Weights of a small GPT-style language model, trained from scratch on English Wikipedia.
Size: 10 layers, vocabulary 4096.
Training: 451M tokens, 13773 steps.
MLP neurons of a small language model. Each row is named by its layer, matrix (down: output weights) and neuron, and shows model dimensions 144-271. Each number is 128 + 32 x the weight over its row's rms, rounded and kept within 0 to 255. Numbers have three digits each. A neuron's up and down rows have the sign that makes its largest values positive.
After each neuron's rows, "fires before" lists the tokens most often just after its 100 highest values on Wikipedia text that the model never trained on.

L4.down213:127191135104138139144166135120178133170096111133045143156076115128081122187122073092124121094080109111174123128107116141126072146104126138145068075093150117139164176158134113136147090163183093164123106126148134086166126159104207103163120068120175083163000164118140122164055171119211150149105101095145154111162186105117109147084092145156092130193127163167137155142147128118164137099102
fires before: "2", ":", "1", " ", "9"

L5.down915:146184129121134096171084125089144129091192144110148150122153128118137138086093150043108184114138124147164121121195107125112087120174092156137103075127083090131122122190124125137147132143077066133139149142128126156068121107073113119120183158185087115077131095111116158148115146084132145107184129136063095103132155078094173086135118162161181141113143202119099097071133162108122135174147
fires before: ",", "on"

L6.down163:106137117161066115132172128096076096185169103145086139123119170115058104123128088108100151104076086164166063138141132151084113117146092139088124124098115102168163138129217132116079122079119191140128144168148136138144177117075146078130061089105108211130062071131156201130102105095097119162124127153123163169136173104216052138164131083150112145121120161145145138087186146111123164090146
fires before: "9", "8", "1", "6", "4", "7"

L4.down1106:096116158153110167120136136131171139164167096150117112112101154138103170152129140130145083129130092154157136171152137106091144119140102092172115106153098171127091117120066069163150102147106128134222178085164107142133102102088133156106119103123151107120000175128065090103138084134174148116104095153098143147146126174102155108200141097092098086108093129094187080111128188147118156130117
fires before: ".", ",", "==", " ==", " and", "==="

L4.down860:139137123144162122141079115118127144134128157128126052186168146116084119111190154106153118090115111102144100106056124141149177143161136163096161172117149140095112077149108145149147081180145158143121137120195124067118145127151155140115138146129119173122000144136113167122157136098070186118153120094121144105088158152096115141127158148099113117142138132096174189087138098120130146093122
fires before: "\n", "==", "The", "===", "In", "A"

L5.down1242:100169100131113148151183164117167153110079094072124077131114192153159156095137100089088099125099072163113131054243171096101108143109145160104075116163098116120132096101075136136074193088161133117124054128160151178165084158112138060049132130105142103105212141145127167147063160141181130147103076162153123093174120111145188089166174100101067147112160107115127100141126131087157116124165
fires before: "9", "0", "1", "2", "s", "8"

L4.down513:187116131122127106151121133091125169081123105155128159094123141125083136121195164112092108079112125170112054068215133089136075119108125121086169124136132112160125132127178143138094141137134134175104160151131109142119144164059115188201101158146129129142137106143100181138142138186089125096140163104083130128152126086150150088131142094178197166127099174152129078120101144162115055087145
fires before: " ", "|", " S", "\n", " \"", ","

L6.down326:166142153163187111093182105162143123138091136112121108182123137086094121112118190194101113146117076141127141112158167147072121168133117149093136151141104100161104197154182123111131126144047177072129122126108138116158095178124159061108095108096107145109099172104132199143144135122089150129109075094171118133130108165133097112193070182081148172077091110202114129134120148121160165124126
fires before: "0", "1", "2", "8", "3"

L5.down594:097117101136179135152076096129146094193157151114138081135093113191055169145163110130069154116107125133128143089157057147153142136121100108140192097160120121120123070114126114122088164091181081136147124157091188091112084141103153078080121121141116142142012098090203122165118145136160155102152154209170069121178115133171147130176176156138157101116081156105055115149138185130093167106089
fires before: "2", ":", "1"

L4.down389:154134162169100163082117136114098117182157145106123167146116118145093144123095141130125140118112141139116057173088124162073144106105125140120074128139153157100154124134068122094126114176123114136117119141091136132125142112148127173156099149128134103129000126157163117143105160107172140140108157163115096110174123117102097076172112094123120184123121146090094107095146185086118111108142
fires before: "\n", "==", "The", "===", "In", "-"

L6.down1263:125083150125149115126143182114135153108118137102111131145082137143127130118100122094149171148108147126120179118164090088134067157106169106157156041108147131132112152128128155182084047116112101153177110091099140191160106139115136103119081139158117089094112076145140116118138123144102065167162089079128188153106132108114146123190151104120145147110154077099103145153136116163150118136117
fires before: "2", "1", " ", "4"

L5.down1210:144129183148150167103135151084161102122140112073138121127131150188151130157149103152105148140117084152075118127159092113173102141116120150118123117175137146082194128132128087058131148129167107119175162193070130099134156132101107130095112092121071142114171137156189122072186126133115128114186094131141151154174109120101095134123158167133126155113138134216086135182156096114204145134176
fires before: "2", "1", "ange", " of"

L4.down638:140159156105157150107133107159176103166120127097176125106090122156138086146103150162134127117153149096145147116134108122160096089112128102113129127159060113127096180106028116182133121148085102168163127141098090138112159060143164138135067135099126143106000187098062130101104139149119162096150165108165110160134155144141185157135178138147137125145126169093124162127128154096131113109161
fires before: "==", "\n", "The", "===", "In", ":"

L4.down999:167105148168130160202155172094160113125128140082144114146166172155119098141045118087111225104090100225137107134160100119171059127134148164140118086134081153135131128112130145093219108131110109165150115097128109153119156140096079085166133114161207097193207151102139117153132146088134117115121173080103119124107099178122087099148145177093140111136149048092124138113112194101104142126179
fires before: ".", ",", " in", " and", " (", " to"

L6.down736:119169129137169099101100110141148102154110123079082194157212139159054177095128128153136192153099179097147173099138058140140078142131115103164159084170125138081143172159139141060094064131137053156161123117124130139160133126127140139094142144117162140088056135180150081112087136112123101158051169113099119153149141197164055105165149130131124139160153179089054116159097165169104125136123
fires before: " ", ","

L5.down211:159148123087174092129154098121144155154117135155148129137111197143124148121159149114140135089118116166160145131133165084190093152064125122115127126175102132109133125107184108099139042135115130131164118153168116070179186115083091131187103127161191187148191105152155122140165130149124165133125120100136123119117067122120072148084096092139148168125082098151149154195100061092142134117141
fires before: "0", "1", " ", "4", "2", "5"

L6.down112:166173169150180092148100120109098145116107159123185183161094134104109128100109107109162155135139119109045134163137159136110125141112119105188169197106107140158131096190034166093094102117097099127110147174055134079189088128143201114154117143137088138121102119134111099115120109107118083185141131099100175126159131135114159113133174105118144150119185185142068124084126153172117082104144
fires before: " ", " of", ","